{
  "hidden_size": 256,
  "num_attention_heads": 8,
  "tie_word_embeddings": false,
  "init_std_qkv": 0.0312,
  "init_std_o": 0.007,
  "init_std_down": 0.007,
  "beta2": 0.99,
  "lr_head": 0.00549,
  "decay_fraction": 1.0,
  "max_seq_len": 256,
  "train_tokens": 312800000
}
MLP neurons of a small language model. Each row is named by its layer, matrix (up: input weights; down: output weights) and neuron, and shows model dimensions 16-111. Each number is 128 + 32 x the weight over its row's rms, rounded and kept within 0 to 255. Numbers have three digits each.
After each neuron's rows, "fires after" lists the tokens most often just before its 100 highest values on Wikipedia text that the model never trained on. A number after a token or word is its count.

L5.up831:153081099140103166169099146151120116134154153098182145124192105154184153107144066132144110137115111130087159099149094166198180127123157116080144130137158139131100150155043088137126059103100142123108088132027095151102204150163122159144146087153143141194154125150144104127091115128140127048
L5.down831:163063135105098150170132143116143116170136102157136102101089123127163156119111100161109205121114124166181103089166125102140114158112106051091142109155117147190157157158107077131121074161123125171098145081137096150175109137102145173149104161182136116130135090131125114086171137120113184149
fires after: " (" 17, "==" 15, "." 11, "===" 10, " " 7, "-" 4

L4.up273:126099211168123121107177139102207125143080109163164104135107161130094089073139105106112143150180073136094118076152104132161149136112152134093114122115154168151090114163151075148115105140168115161082125113174102119162120179097127119118056158131134121099091144127149082171118120137148121121
L4.down273:137107022143135159121133193185163088130112112132129117149078137147197156086149076107133084140154106158113094106191126150107175138129124193106098075157112085130075172134121133089118139085114148084104104128122099149139172168085160142104148200152128155217095185179140070128136134109151125103
fires after: "-" 23, ")\n" 19, "\n" 17, " Cl" 9, ":" 5, "\n\n" 4

L5.up847:100097170117120164121105119066178103125139103112146067084166150146138138107064162143151082135093118202134128130198101109169131120127128115116185100178105124124091174216163157140094135179115144104175108144123067129138163100138145175101119093132088138113175095163109168125123112094151073103
L5.down847:154129108088135131177191150131130110096109182134126177087153134066089123134175086129043153141160121161148093141115054107108116178105137120113103098099127151117093144113152140112121095099085101152130177090125094111182106197113079129120152141170104113158137132110134161100124088118141167193
fires after: "," 30, " and" 7, " f" 7, " c" 4, " b" 4

L7.up43:101076123093124134193200101122157131121103108141095150100109107161126150108126120071155131150179167168097085093107127116137122149130096098061176162077131129088181131132143085147135145148110163128129134084180077181145178138162175127094135085103132185134088130172139158099099104143171131200
L7.down43:153088142126177113096074176064099135146125164125125089122149091124112134133117160086162166127089110111148111105121146078080089150204084146054158141151113169119183091166121104149144110166073112132108125092158131114090114146133073155090125075079127138103113207155059135158192175111214154143
fires after: "," 30, "." 21, ".\n\n" 8, "|" 7, "ow" 4

L5.up1181:105120155117127122138150104150123154108086117105168108150131103103153138102109173179110146122165081138166112176158132075178158117138096115145178122148118139094177086129146085047093150178189163121142147117185091138176181175164188153174121174173150110192146096153122088139099136143172138127
L5.down1181:143103074133026089122103173079105095157123148183169114150171095110146160155136091160179170150120114146125102109115121161102107102105120149090128135136093127145152107023115062094128098138115177099195126204139118072139141145121147090151131099116044120201189162095132163130137121130092109150
fires after: " " 30, " |" 21, "4" 5, "7" 4, "19" 4

L7.up124:161115152088144143095124109109125103107121110096131181135119114179128132115125145151124159108128117098136085108128174102112117175090151180158198114079068137148117147123137202176130187164117119107128103134092172188118196093209206143161143153108095126219105145153136096182125055110131107151
L7.down124:125154152143182134139126113125081132160136110140098148099191129164110127119139029112126184169146035136171126110105172185090085105144100080084153115186125176073123124147171105140037078197184087118174161148185094105113140156073102127122159136156108130145154116155110142110102161141140123141
fires after: " C" 22, " P" 16, " c" 8, " S" 7, " p" 7, "P" 6

L5.up535:184112115120101132124090115135110137040160106125128108135126164128132150107077165175112118092141051140079154172133155148151139115120103183156160146132072180132076083208139127206114089115155129140169153162095103111160190114144106126139158088149138132135187095145145062126124096110121125185
L5.down535:111111176110165118146150136140102119155141152128170107141186107095144132080157088106104174133139140108197176068129093083162109089123096098097078125114123111148091141106127161088095135125121109103144068154167106104110129093152134047099191084086131125136091141100119126102204128103104106119
fires after: " S" 26, " s" 11, " H" 8, " C" 7, " m" 6, " c" 5

L7.up59:122124148090133155136126162135110169131090064150173127146076118113109104134150077161116110162134140137082116130130121117118167132161086139125115154150118101059132154146170119112125104124139184155138105126088123168184177167116122140065146162103130180127129128174154179146105100127168151149
L7.down59:130073164149129114099137078118165150160151152146084116085138070193080121150140124134122082170157127137129155066107127082160102134141113072135072118153120173133097119152138188138159163150188141114155181148139093106125108080126156116165126104112120124170120120076117125147125099092152095170
fires after: "20" 16, " in" 14, "19" 12, " (" 10, " the" 9, " from" 7

L5.up403:075130076224154142129073196127143097112109138189131141105104090181141159098125063100100161165092097093083129143152137149153202078139123079116166124165077147132097126193125143147116141133184175121107101087117091151157152112159134149112183141180087125156085103139136142135107086096140122140
L5.down403:101152148133156118125139137098114153133106169133136151136116151127112118063162140076112085115136117109092180175134143104121078149144078140133122126101133117130199125141124159161101169160128093079152158130145119124088109113106069117110081168114108096057066143093217114105141154109117097113
fires after: " (" 67, " \"" 8, "l" 4

L5.up84:125123137216115137133083148110135111127146134193101111125137133134115078119144117122040125191135119137155150160158145083122099147110097109120129103149126160124134111197144122133090149171131124117190085045115141170175136130097096131127071129117116121105167173143128174173127130055133151165
L5.down84:146138156099169170181143108125121103108103167118136139133141159148179088077082141177149186144152143153092137146125135137128164121139098198149127098114161088093143148091161116167128141099103089173102146178088075138077092113125129092156146112150123116145051125112167099097101116177100068139
fires after: "," 34, " |" 15, " by" 10, " and" 9, ":" 6

L7.up1171:163154148151158184135130137130152120088067194132093125186084112147152032119102202158127093120079115106166113168160104111134115152127072140198145127120152153135146102142131114109145178125118152117134204123151138169173074141140178149175099160154156111195224124118144085126056091167109109151
L7.down1171:105122096101131134138061114076117133132153210163161139187158121153155197101161144101132087137149131131166192133134118128070117055143143084023116096115141167080136116111134106101106078074120079073106088134125134123093202069176095130095120130084135158132114131131144097165158138147138162155
fires after: " " 29, " |" 28, "L" 7, " L" 5, "0" 5

L5.up92:102082145130151174119163120178134108129133184180143160142160160070123061069116125152118108189131107161187174093193091148108156144108120152138096070119123167125114184111102102207052111153162159111135152056164093155131144145116137128166063134152201094118159141144139132117078156113119172162
L5.down92:095149117132161107104116120111156142111175155081149125122177115164108070130125125061166112082147148090109154196085102124159201114156110104115184173140076148093151120106052146096113098144146143109142173204176175170095171144090164123111122123142012100109129126121144125135141137105103122150
fires after: " |" 31, "ocese" 7, " star" 7, " Battle" 5, ":" 5

L7.up543:117132145122084160110161116124110150156082069091140127165108131067101113130114152166123112127176185104119159114137146142125142156115098146123136158079103102131105134127066113130113135115163090153160128029107111146151142161125049117128128103082132141142078081143166101153125095110099167180
L7.down543:143126194162078112155152199133084079132124136123114159150097146115154128147199137185092093082100135092170157115148100139177108100180114077166038194143168107145144109143107153108138138142144064103122103121145114083131123071112102126101117079159064127126111064110117113115123075125122110219
fires after: " the" 20, "20" 19, " to" 6, " United" 5, " New" 4

L5.up1270:161079098146104165202139117144136132107100078188147123134144123123127132068152103100135139080170138079151159106135139141147141165111189116106140090151085114081118069108102151136133112114128121080140185098165078197128109101182149133092117125125102159148148090152165118178101086092135163164
L5.down1270:141081139133121167079126127127090106082112199113135143140216129141145118160203126148125116105116094152095121164104136113130112104146165157114191130106090136133139093171168118092134072105120159206083162083137163141120128109075140175155197118136142196072118118092147160149105127070088189083
fires after: " |" 38, " the" 11, " The" 8, " Att" 4

L5.up517:152114157148155131105150151119201131148108083167103124096149160146136088114152094077135118112186054117131072128114147131146084100113112130164142129157106109113176144156132091115128122192169108098124137105133115110158133168131158152122121159111166075107092133190163108214151117163178142117
L5.down517:151113179112142111140165120122163148198125123181139087071076137123103098114113112158132104143121159080098100138148092137152120089060165140171115084138159114106133125192174175130094081160148167141131125111183133106090146128090155132095108156155151187115117075175160160098155093142178212180
fires after: " (" 32, ")" 9, " there" 7, "|" 6, "There" 5, " There" 5

L4.up864:074108150088146126116137130104167121128150086094174095123162156133088105086177147117122094078196165114092088123126198133168130099151193151097148167098119128122159113125081090119161108142144120163101163104193082119094164132087135111099110142089139200107087127128156112161113146119174122132
L4.down864:148146122118164111164132124067143060120122155120123138138064084101164132132102125151131086129090140184125134147077095109110187178138140137164094141091107157143101175121071204147119138104119128090128133201145131103125184082165141167136118108164148110141153091177054094109150128158083158127
fires after: "20" 28, "–" 20, "19" 11, "==" 5, "\n" 5

L7.up633:140157071166120116182142174163168166142134138136139112137141162115150124161120105128145097181175129140158132132165130086187132125179090106117129153163127140152127133147106145131154150125160160141093048123115136167125173109149120141160121146166140122104099105149155091157142118188153192135
L7.down633:088070140104133117108130107144093065119132113108093155186090132106124086106140113118129132094095138146136098079109167181109121156134222126131138078145147167145161139118167096112139123123108109154143164097162159109111085134134136087114150132082058138122127134070080185137133108113093108117
fires after: " " 40, "|" 7, " the" 5, " |\n" 4

L7.up799:135085107130118157090095124097097176072125041160120162150159136110137094076128140175096054081115121167106117175135154085116179158138150102065135122106139162127178114147171190157088153157133093137168175086055077164137183091166088101128143143166187168097050121167150107180099094083141112120
L7.down799:155086101122156071188157124176085108140153100141123111150109131049089101117186133121122139070167078119123103111103130087215125134163096098086138108141183119131109155092096098122174125148111107113142203196168112114122123129144187158082022079132161067143142107088161121108078163129123084127
fires after: " the" 36, " a" 10, "A" 6

L4.up431:092101174138092139138160149156108111109130176186090149085146112161094133142156121094100121115132177143121096139115167103169069132103110141142184168168179165127136109135130150091108168197217169148159088078198144191148152116104131164159054137131122140170140136112103153148161149059121174197
L4.down431:122117157132070146139112118112100152116109134150140184159113093140125147106132090170203149136149150172129124164119153124149100119128114082113079099119103080121125126170165062174137139101119106086150160170075146147165109191119198101072120085075148147117112099126109146081187112108101129094
fires after: "," 40, " and" 11, " but" 5

L7.up1248:120150127122127105083073165141181170097108097135149165129106099106126098065023162119090136080111088129144099127098124118131155145134184119147145168082138221079094130182076147144161143094083145137117177145090110090130132119149171170142134129116093139110111113148136150187160129115124091112
L7.down1248:112144154131123096147156125164133146119122138152134152102076155121172129117120117111087099155136077134121160119113062158095088150131066164119129121170100115138088152057093174060176168133109074088113134157146122183142136132089072065056089118205103163092110120131111185167187113170146097084
fires after: " G" 31, " S" 11, " K" 5, "G" 5, " a" 5, " H" 4

L4.up202:181150117161111100124139112182134126124103146183175174190198106072126130103202049112051161162150093154163166161129105116125175138112102131127088099102073117149059128104126088192053142104116130121142135126145087171139122139108111131121135153169160144142135169196171117120112141075116123113
L4.down202:159133129080186156132078156116147152150133104068082125108071147139097212153050153115149137091094154144069121109123086096170129164126156162170161130160103134088150134139129129048177095104112087137132127116145158058118105128142118153164150140112120162151094173172137131123127126132167168122
fires after: " |" 22, " the" 14, " of" 9, ":" 4, " by" 4

L5.up64:126134060123136152068095133150096145056145144132151162126171149131100094070101153088126112140114157151150114144154115053150130153047142121135173088089166130086170145135150174095143146168164177135144151110090141151112114068161160150129083116162076111168080107152116128169137115134097093094
L5.down64:069117069107181167099131189160071173126088208136085151161114098195140144182117117166146134182153175130117193157162093096160194127132122156142138051141128100124115183149165173150139145132195141169108117101135099120113114154122157082130129106126178063113089141100070170136114101092160151162
fires after: " |" 39, " the" 13, " a" 4

L4.up1029:065141101178173122200165140113165130141171071127105107169165111132074138082116087123103097158191145079110129132108151145181115095107135131141101069116158079143167178093168119130195095111112094105128154119148100123138113163125101097060097181114093111115116121204194115142152130173093114140
L4.down1029:174147109113117122087176208113140112070162176105098138152143121134195080102167166139110150166152185098218167100158112110170149076185043153149124123168158172087170104189114139091112103141088094194117139173094080131132093126115087118076074165108113105098155159125142105088119142141182154140
fires after: "|" 26, "-" 9, ")" 8, "os" 4, " first" 4

L5.up835:138119142137116172073136148114130158098119180181119176063103166151046148083101082065086121056140155146152095198126169099154117161125123097190172141146159109133164089121175200074154114142167126146119207100160091159167106146147119179136089083120127114077095093142116132161158100135094147132
L5.down835:080154099086083197122114103148100145133100145127130194158099175131151125127137117089179128131110135123072120127107149168112164129093139163122064114151083111160109184090162179106121114107129125140112104146109073107121093083077145146130150100129136070138196196125049156108154111099129125097
fires after: "," 37, ")," 7, ")" 5, "ival" 5, "\"," 4, "i" 4

L5.up1114:157096181198166132176123134182169075107087153131152143121157091143098085065123117042117202111161133149131182137122120150128106134102144132154117130093132129136063165168105127156159136123112165066149158136115074148111122112139154175130179137181061213173121111163201091174118106176164136125
L5.down1114:140096097078119166114129156113097078136119095093098131144134109182146147093067133158181180093134171155146063105129171038090099112106136050128179101078141073143181088168159185118144138213069125141076107078149137143148140163170125158116116116155127172112088131134112129140117131142080125128
fires after: " |" 20, "|" 18, "-" 16, "." 5, ")\n\n" 4, " —" 4

L7.up641:149129159098183105197073193148100158125114059118121081131083082133146064105121151150158163140127149068132027109154115104111183114118157098189158137135098163118158122138108179128132107124108126070133135159101130105181120137100201157146088199149090114173125116145163148140066133136133080136
L7.down641:079164104131108091129146160109116150126108144132099148157164155118095116157138129124156134166164109171096100103155140170144090123146122091059154082174117124156116153118087127116116072144137122118139112111124092159146110127150132133141131106134178161130132130108082112111179170143194103125
fires after: " " 59, "11" 4

L4.up60:128146142055181140134139122058102207148123120086173122162122153067104122124114105171126138105164130149076142105180116054164152115117108139139142198040136116094184151094167125083197104106157183153138119088095091152122127189172085160130167119120174168161091116117131136090095134138133121096
L4.down60:156081161155164101151124097126101123111125198148072182121167101108112137134176144121179103171092109081181162093153102186124155149156089133088105167127145142156123173105143117127136106086142123134110125092122122176169183129119115102157141093117140119131180112154069093213075137158077209149
fires after: "20" 47, "19" 20, "–" 6

L4.up1078:121048093193139134110103179136178157126147124189136146140121109099143132083137136149082095220117082155101151158117204088061129126142104149125169117157102140110098099136109052175093135118112140114126138122085116190157158117148100118123090082131142181161134122092116091131101136156162097144
L4.down1078:152140124047177131093210072163127148160110103087142094135124155123158125143111093106133139103150108104112156085188108118147142191126136132113160123139092084210173169159148107086116119139148170136118118158165118101134142108097109158133160156117179127070130169104147160133106130115168134161
fires after: " the" 31, "The" 11, " The" 7, "-" 4, " S" 4

L7.up821:115103197084176161112135172116192091101143133079085115130109132115091150051136148165148130155165148118098143120147155082115139127164126185139168167145077143132180111087164121159145147120169130102115141091180148104199175087113174125159141168158132135157157104169081112168085117120100115093
L7.down821:134167150152178125155154128081114163165170088098137131150127151141120131119146125106184121156158131066121154120136121153135156126131121130144120147120192118108124079158149118140067141154139110100140067111081162094129114144136125115148159171143118188117134160066139143092167125089118083119
fires after: "," 17, " M" 16, " m" 11, " L" 9, " H" 8, " P" 5

L5.up202:078159135164126171129091146112153216096072093105143112045155098111171128112161089051131139160116126104085189122111116072119152170144129093101143141072070153144139158196092077135121129113133168142091086083066084122137135069122145154147117081125158103171121126144171121090108137108188137165
L5.down202:142107125087076126181148218094116124166110099120110120062144145150181128112161140117092168135145089146108161107146192095145136175104119175217111186086157112088118061087127123148107111152124136170097112147168134095145067189104119090159083117153190185187125164153110117133112141102190176107
fires after: "." 19, " +" 12, " \"" 12, " $" 8, "On" 7, " |" 5

L4.up279:153096158181102155163134147125118102065122140150160108184165122082138128064185074127083102157171138126154147145135119150147138112128149166096160087043129181119062171154081086190117102115122149140174170124139087158114184149125085082177089095169148125198152147174154082123146136096123101094
L4.down279:092193109116139111097101129104096171190112148115129165111082122109064162189126179096139170117130103118102085140130125130096126167099163102134119113139145112155204083155145096109187082153156106129051104067166138082109138166139145164074205120114074108150097109109185176152123078158074139171
fires after: "." 28, "-" 17, "==" 15, ":" 11, "|" 5, "===" 4

L5.up551:130151092146140169121125152071144127112119067137191157075122113112156089184105179115128111192138103146128112126131144121096101078085104105100156139088118111137171067167171110146122133140147154091156131104142078109157131093169102147100083113131097116121119138119153126128162127141120087132
L5.down551:105131167101132106203133199100097071143160165084127112230150060099079162161130109076092129151110138068120115115118132112124148159137115166171119125166128116131135210170107145105159137105105092117081132073092182148071140115117066171126133073170111153095115151106133130154146158114104184137
fires after: "," 45, " and" 7

L4.up1052:161134113141154100096066165187038122052076089125127141128119100118088137099157084049133142151182075156113135112102118114113199126127108108094155090126112134149131139178113109116150118105122114164157159144181135145129159117143165119146121091143128121110106097210176067171117169165141109145
L4.down1052:111131100102133169106137101199160143150152172119124139147115163116118150148119126173110172119135120097129182116195077135088099160117175110151121106159121116176150145128151114080122120129088152143098088095090103147158111151082086136099176118133160101180149142119145156077128132140131120060
fires after: "|" 24, " (" 13, " \"" 9, "==" 8, " " 8, "Rec" 5

L4.up210:119133119138114121067095182171094083098110145129085140103113130137125143108188090137047121125140039130065131109127130161121114177107070104172142185126115085179133156174146140138128111178145166152089121081088111097212186110151168117144120112129145076126067110151132162169056115111154118130
L4.down210:115117108119129158123113143124119132117129105082148143125178120121098097140102175120140149125161159127136140088165106111131145122125116134073141081144067112127127097149143126119183145052121090133165112118184171100084068123068112085094137143132113170165184108143234090093126155141139121112
fires after: " (" 38, "19" 13, " " 13, "born" 12

L5.up1075:136151148112151157068096178167104125123084183123117096115110157133131119103164104117045157078188136125153128158201118101204127098155109151204118090187171123135174136146140194107114159177196148132126115134161087182186159112135159169120096149146118106148126102128131186188123155089129164100
L5.down1075:150124162136126119122099169141114152146113138104148126170121118095162082160076116093080104097086069132073172079126120168089157111140097130096133160141157129155092146147072114101126118098122128108118150133119205081164082127160152109156172138101143169120102132128113159026150179141167189122
fires after: "," 72, " |" 6, " Mississ" 5

L4.up1125:097110164107172129100075205100112127130141095154132130099088131142105127140174088116092133112106086103080116158110121061138164151142125136194134105175120160170138164159071139157141160125120154075099144071124139135209167153122137173120130166186183089100145090132126157165098083123164130157
L4.down1125:102111119167127140098176180125164164153159137151140137158104153114080137136133087044080122099183101135100128187103123121154108152146094111148106183100183152192130202199093116089124065084163150120110085119175148125158090100158102101166089096145109144112147146141128150099094126138144140150
fires after: " (" 38, "S" 5, "/" 4, " [" 4

L4.up471:109145123155173143172092146134148152086144079113145108190058065159136140101156098138084162170140088109120118147166133120098147152117179113156090120159134135195153153150102092134157060152100129088093132159092152100136116170055210158102111220146125111165096077147089170170084153127123132061
L4.down471:083203142072160146087131098134107181090077146088141088117160075098122150097181144152133165115140144149141159133208061150172141123148112129094105158080095177191162158153163112105129112130161149158129112160159168119104169107140154180168142119157140053075072099124089196134086118180156145142
fires after: " " 45, " |" 9, " /" 5, " (" 4

L4.up818:071143131089130094089171130132111126162130061101174152151131156121123132086110131136151114105125134196122120125154155138119093170103137156123119149126089105126123230103154123124147104124094158150175086139150134120149167102137107097171140119098157155158097126154127175130172079102134139081
L4.down818:105107107167208103061148124111140104121162080134133091069117148130113128174099172213144089156082160090098146175134143174156129090163112169128142152186129177104141071110109141135100179123169104043114159099125089147152110121179130164163189135108092074101102098114132149141118153137118187105
fires after: "19" 32, "20" 24, "18" 13, "," 4

L7.up1106:147158179137122137037092176159136105113157108143123162101101133192127124100124125163124149093091100090113144155135113098189194153141075057090187135092176155142136134179056136117163145170178104157074123125122133155198146068162130102101140104151136134135135127164160097134138107116165122159
L7.down1106:135083069114098138103120105141085078134193177079110129091129147103102169160068107096060134120168096158157170182097100157140199117157140153141141118143073099109132148164089126066186102164151092132082115157125135136122147138160127108180132102142119150146193093158172115126130160152125142102
fires after: " S" 25, " s" 15, " (" 15, " " 8, "-" 6

L5.up402:121092093136137142184131171122097192126169100157142139151166097105168123158108100143126164189148097162089138190137101097093162175136138059180127126144151154120131118104126082190122185102088123154128169130041130123120127158177136099130096134181174093178156154171113173152091106104185085109
L5.down402:132185131082121053085157156079122149106102145108138154160105160107183079146107133123089141062213089174087164136154079120135143109116150106069140137171135155143185098181102183102088137069126113121089129156144140093117159129106130200087116122127133112088104184073192076116131109153139126099
fires after: " the" 18, " of" 16, " in" 11, " to" 5, " from" 5, " with" 4

L5.up492:129095171129099155146165098109102143088101109138130145127143140086107149092159182064185113134155104126157069148113111154169133111154146186076144131100140201108098126140132075120148102073124183141173112103116128141121122130207122119144132088129090143189102127136201063130119097119147092126
L5.down492:097113130110149080094087151143154177157130085191121136133148134133128093112105170109065176134105081124118135167121149080118093155095121115135138122154109089108118081128178184196087140118160112099096114108141179146134180097074161129097151182139145128147139117173111185156094127135161108217
fires after: "." 26, " The" 12, "The" 11, ".\n\n" 7

L4.up483:170097167138094171108139152172123129075111092117143188131153123093167123087151094105100136143150111180144113114096117122123164223138096128140168109088065089134109146128094085170143093109072129156135184126138125175136173112111164096145109116165121170142109163143152069120145067161148122079
L4.down483:123126154067168124141130117107159152135172137075146152099075150164068129178125187095180157055134147065128142110094088088165146064164161116117106151139136144159113113179111161074114164136224125098161092128137105088074110149135106165118171133110079067110191118132163186150120107127124143152
fires after: " |" 20, "-" 16, "|" 11, "==" 7, "===" 5, "." 4

L7.up911:106112146123174102076107176079121122137136125130131136050146149123117119102111141113111118096138114138129155145192151166116133138095118160162119156154112184190135111144153164144124135137136107082113161146139113154116120116121144131081073224109165113147152085112160159155086160159155076102
L7.down911:091050113177123119113100178092141147153113174110154151096165144150142168119164093181171127154134100139161089190118162150132110158137107104154183166099165102125120131159128122121148113182126165069136124151117055121115189108079136106153115076130126138151139129135121121178107120157169091125
fires after: " " 49, "," 11, " in" 5

L5.up1171:129066181174103166200153175162172147102138125157176141098133114132158167088202116111095190084170131091153179122140098093135144122164122125097189109130151170115130141162111169100138160127131184129103117087101140105140090077101071165158089141136098148185154111108155114083140089119168164190
L5.down1171:108156179115157100124152154082093193142129134104164150165126153147125095164093161128165123119138129157093149110153137138137069142175150147105123108067093120131120072151183105172102148092129124123160113111152066208121145143136091132125159147122131120120149126142167144129131167121145071092
fires after: "." 31, "," 23, " |" 10, " and" 7

L5.up1250:095169146171130160123123137178155156126105148083155107106157107169108107065090089091156072106116158076099154129106138075193134105096120042113131128094144156139122176175096145085159120106127115143089122134136171120119163091179097144131098071118148129115150081130205073120152104164105190157
L5.down1250:126083120094120209131180133131160141146128147167126137112167124089147114167166125137080156172125172168093124118135115190141113114190122190095152162066113152093136107109136081128154129124133084199151084128065063133175086114172109111086171115144105146124144158129074164113145132109094125094
fires after: "." 44, ";" 7, " and" 4, " |" 4

L5.up540:159141120117137123099130161139153140100124183139140120065101095148113151144148093151116122113138124099159139158092115054132149112044107102129137155096111129127122135151071121084148174135173156079113130114050162144119116055125166131185149119201119126212168097185115115192102133138133149198
L5.down540:119157109127141175175149109109111110112158162108106113109206180118129155113104082128144186164103178118126144083143090135127200096121165099142128131152182138109097146127142120146184080106162075138150173074114138145152133156086082163045123130145157102073149177150107137116125081116136175187
fires after: " |" 18, "." 16, " +" 7, " a" 7, " the" 5, " −" 5

L5.up870:134126104186130095084160156103162125185133113121141123111096042144215086055129117118168140198106152105153146117140102135092207133158136105071128110136150106133136127081104152196114146126119131064122060179108092145143131148162120156118105155149089112143086145126111063085152125117216104078
L5.down870:146120141181138129119087093118044159121127112155053131142155131144122086119099134157133157133175139142155134112126142116144101159133193076104170152120116118156112126143209094142082155128086122186152122124106119182123144084160126159122203095156104094156103084153113189204079084155071134140
fires after: " " 35, " the" 13, "2" 4

L7.up151:139140138091094109068086130151099169108072109117116175122150161178179111113087157140113170159134098178100082113094146152133101116119094074144192170084114081161117065128121073109161101148169097108158154139077135142153110164164128073167116146074155116157130114146140104163110107090146068148
L7.down151:127147137145112140124157123143147143106172126103151149140176157169126129097095115149109084168119101102146119130094091086148120122176160134080043143142113177160097077157136155150140161094088081104144156128158111154115185095161095175112110050165174088103153150145098108193166146197153124119
fires after: " K" 17, " S" 16, " G" 7, " Hy" 6, " g" 6

L7.up232:126133093072112171162175154164203135152092194173142107145129133119156131135108082057126073094191162098163116121112118095113147147091138121088153112080195146118122173140086112129148151113132125140165134119197118207106081125126117146145091128124112201125142144108176137057097121158120174104
L7.down232:116147100147096117134127106120095159108172140078140190139123097134122087138154144119123147075098070108125165154101128170121089115102125188115081141072184161158120055109137160138094141123125086153121116174148119157072162091146164139139153103089146118110080176109098097189134101064135145144
fires after: " |" 23, ")" 15, "|" 7, "\"" 6, "." 4

L5.up1199:082034197078173128096125139118143154111109119131203161187108177110147154121102125170084163145126084175144077188170133120134141108122181155121113089117125160095106138093196129200092133169105167116142142105107085205203135139114140183061133174147141150106124101129125167148092083144106106150
L5.down1199:068195146129165105107155146088143143127103145106125130106110143139147097121150138119136079117197114127128178088101152100159164158138107110144115141149189177132150159114090098106182143110166120143059077127138132087114158072128078122165101079123133157140104132135155110123138171152115122085
fires after: "," 19, " in" 15, " the" 12, " United" 5, " of" 4

L4.up1275:166163108134164132145210141126135113144148153091129115182169136119071144090143107098117137102181066151108098072094196184190141172117104117103075172069094087147133162095167131166172130139137097157096096142097104084119160117144102099112106118113123156104053146157190144128112129122151177117
L4.down1275:186100086147109117172140182151097119072100181164098167123097078129128065128116143138146068109107126148181200114135117152094115117134124156113134137149151147125173103150105214096121132151103107074126182134089096152136143135125107095127127105174156065189186168131072119092114137153117088098
fires after: "19" 20, "|" 16, "20" 8, "\n" 6, "-" 6

L5.up351:145081154118174101133178111165160175104158143126077133123159118151120151134149120131025154067127122154093110158147152083119116157109146138176094124130160089205110151142083181054146121132159119132044169128191052124164110186063157107098117142163119086123097028137101133142100115114169131092
L5.down351:161116156148176147116113159103137128089153120097149104121103157085065066150077167013120141158100141115112123095125169118102173123152140123128104133155150111120129173121102128172134131158124091111129136132177077191160067109151096097099135064137171199152124196132130094078148079109126150115
fires after: " was" 27, " is" 15, " were" 8, " are" 7

L5.up482:111125118111119138078108129190123136087131111233155110142158134105183101127164187162081189151098167142149113189125117101088137162125063139099131125132103063145145110073177120137093166157154193099106136143112154168199110082138145132146150172176149130118083114142174123159084080115118112120
L5.down482:105099124092139026142107101139101127143139118162087118159130136140108144142089110104121162153125100125170167127165141084126169155133136167139110194143063115148099095145129105089135123094099120176135139091103146090093161131113093133099198129064161107125149166115171099094106139124111146112
fires after: " the" 34, " of" 9, " a" 7, " in" 5

L7.up622:174126136087158171105213146090112200144151093098148093160166039166156078103173105166108091130118090140094115095218117121104147117150116159124150089081170161167131118136109154140101136127117199142095099140131137124139107049102125147151105171156082128157105098098163113110118125101147106130
L7.down622:083110154094137068097093097146127092114110131154148174118098090115144102122100095091065163125173149123147101148136158070181147088145108132106165097116125134173105132089142130134137141151086166099114146112127157122128163112063148135137151138145176118134075134112057093108148162136109174151
fires after: " " 67, "," 5

L4.up550:145149103122140126144152149143078133118092040138095157192119150108113147113121104137128132117169107122085102137114151131118138120119083181160118113131151122103150132104112070161138135118113116154095129085141153106134162191105177065157105170101154092097135129230158111191137130118142149129
L4.down550:157126086137109092148135158131166193082138170166142122135123140129069123114110100152098113152131079131096127133139088137140135117107091148166174120092152148043121113151113154101102096152129117098088098121150174115084129139152087158195143125139189148102083103069104123155113161134158084119
fires after: "|" 12, " For" 11, "-" 7, " Mc" 7, " \"" 7, "com" 6

L4.up117:165145149160116095170110181147094132135153112164128106117138151159152150074110107133138146183137117152071144088139141171149189157134095108122148128161172195115080189186072145129134169101185132181074134107164139149158195122166117159123175141180116144146139037123128120183118096119159170182
L4.down117:163137110117159127077123128094104167120131094113124108143155144169107135101108152073168185089144099123151129091153155157154155118120129119162124197076148212074173087173146137118170118141193075116175152081172122089056035115150112114126168149197136146123113133137148165120113116150136142101
fires after: " (" 57, " \"" 10, "In" 4

L4.up1112:170186129132107134080097196119192127151130118101176080087137160085125168142126170095119186129130146130135094173169115115191138098117177122125146154112164119111133158165097168200160086177175146102094151114034150127142189085163128169105104088150145131168075102141109133108093080098168149093
L4.down1112:137124131125114165110069173122079107076100098095134191107146129193147151091121109163126145120121129123175132154156127145053171122140136143109179138158079097136104152145055106103148141156144103135123185068148162111113130132140167120087154191129197144077142097128118106196123132125055082084
fires after: " " 24, "0" 15, " (" 9, " |" 9, " —" 6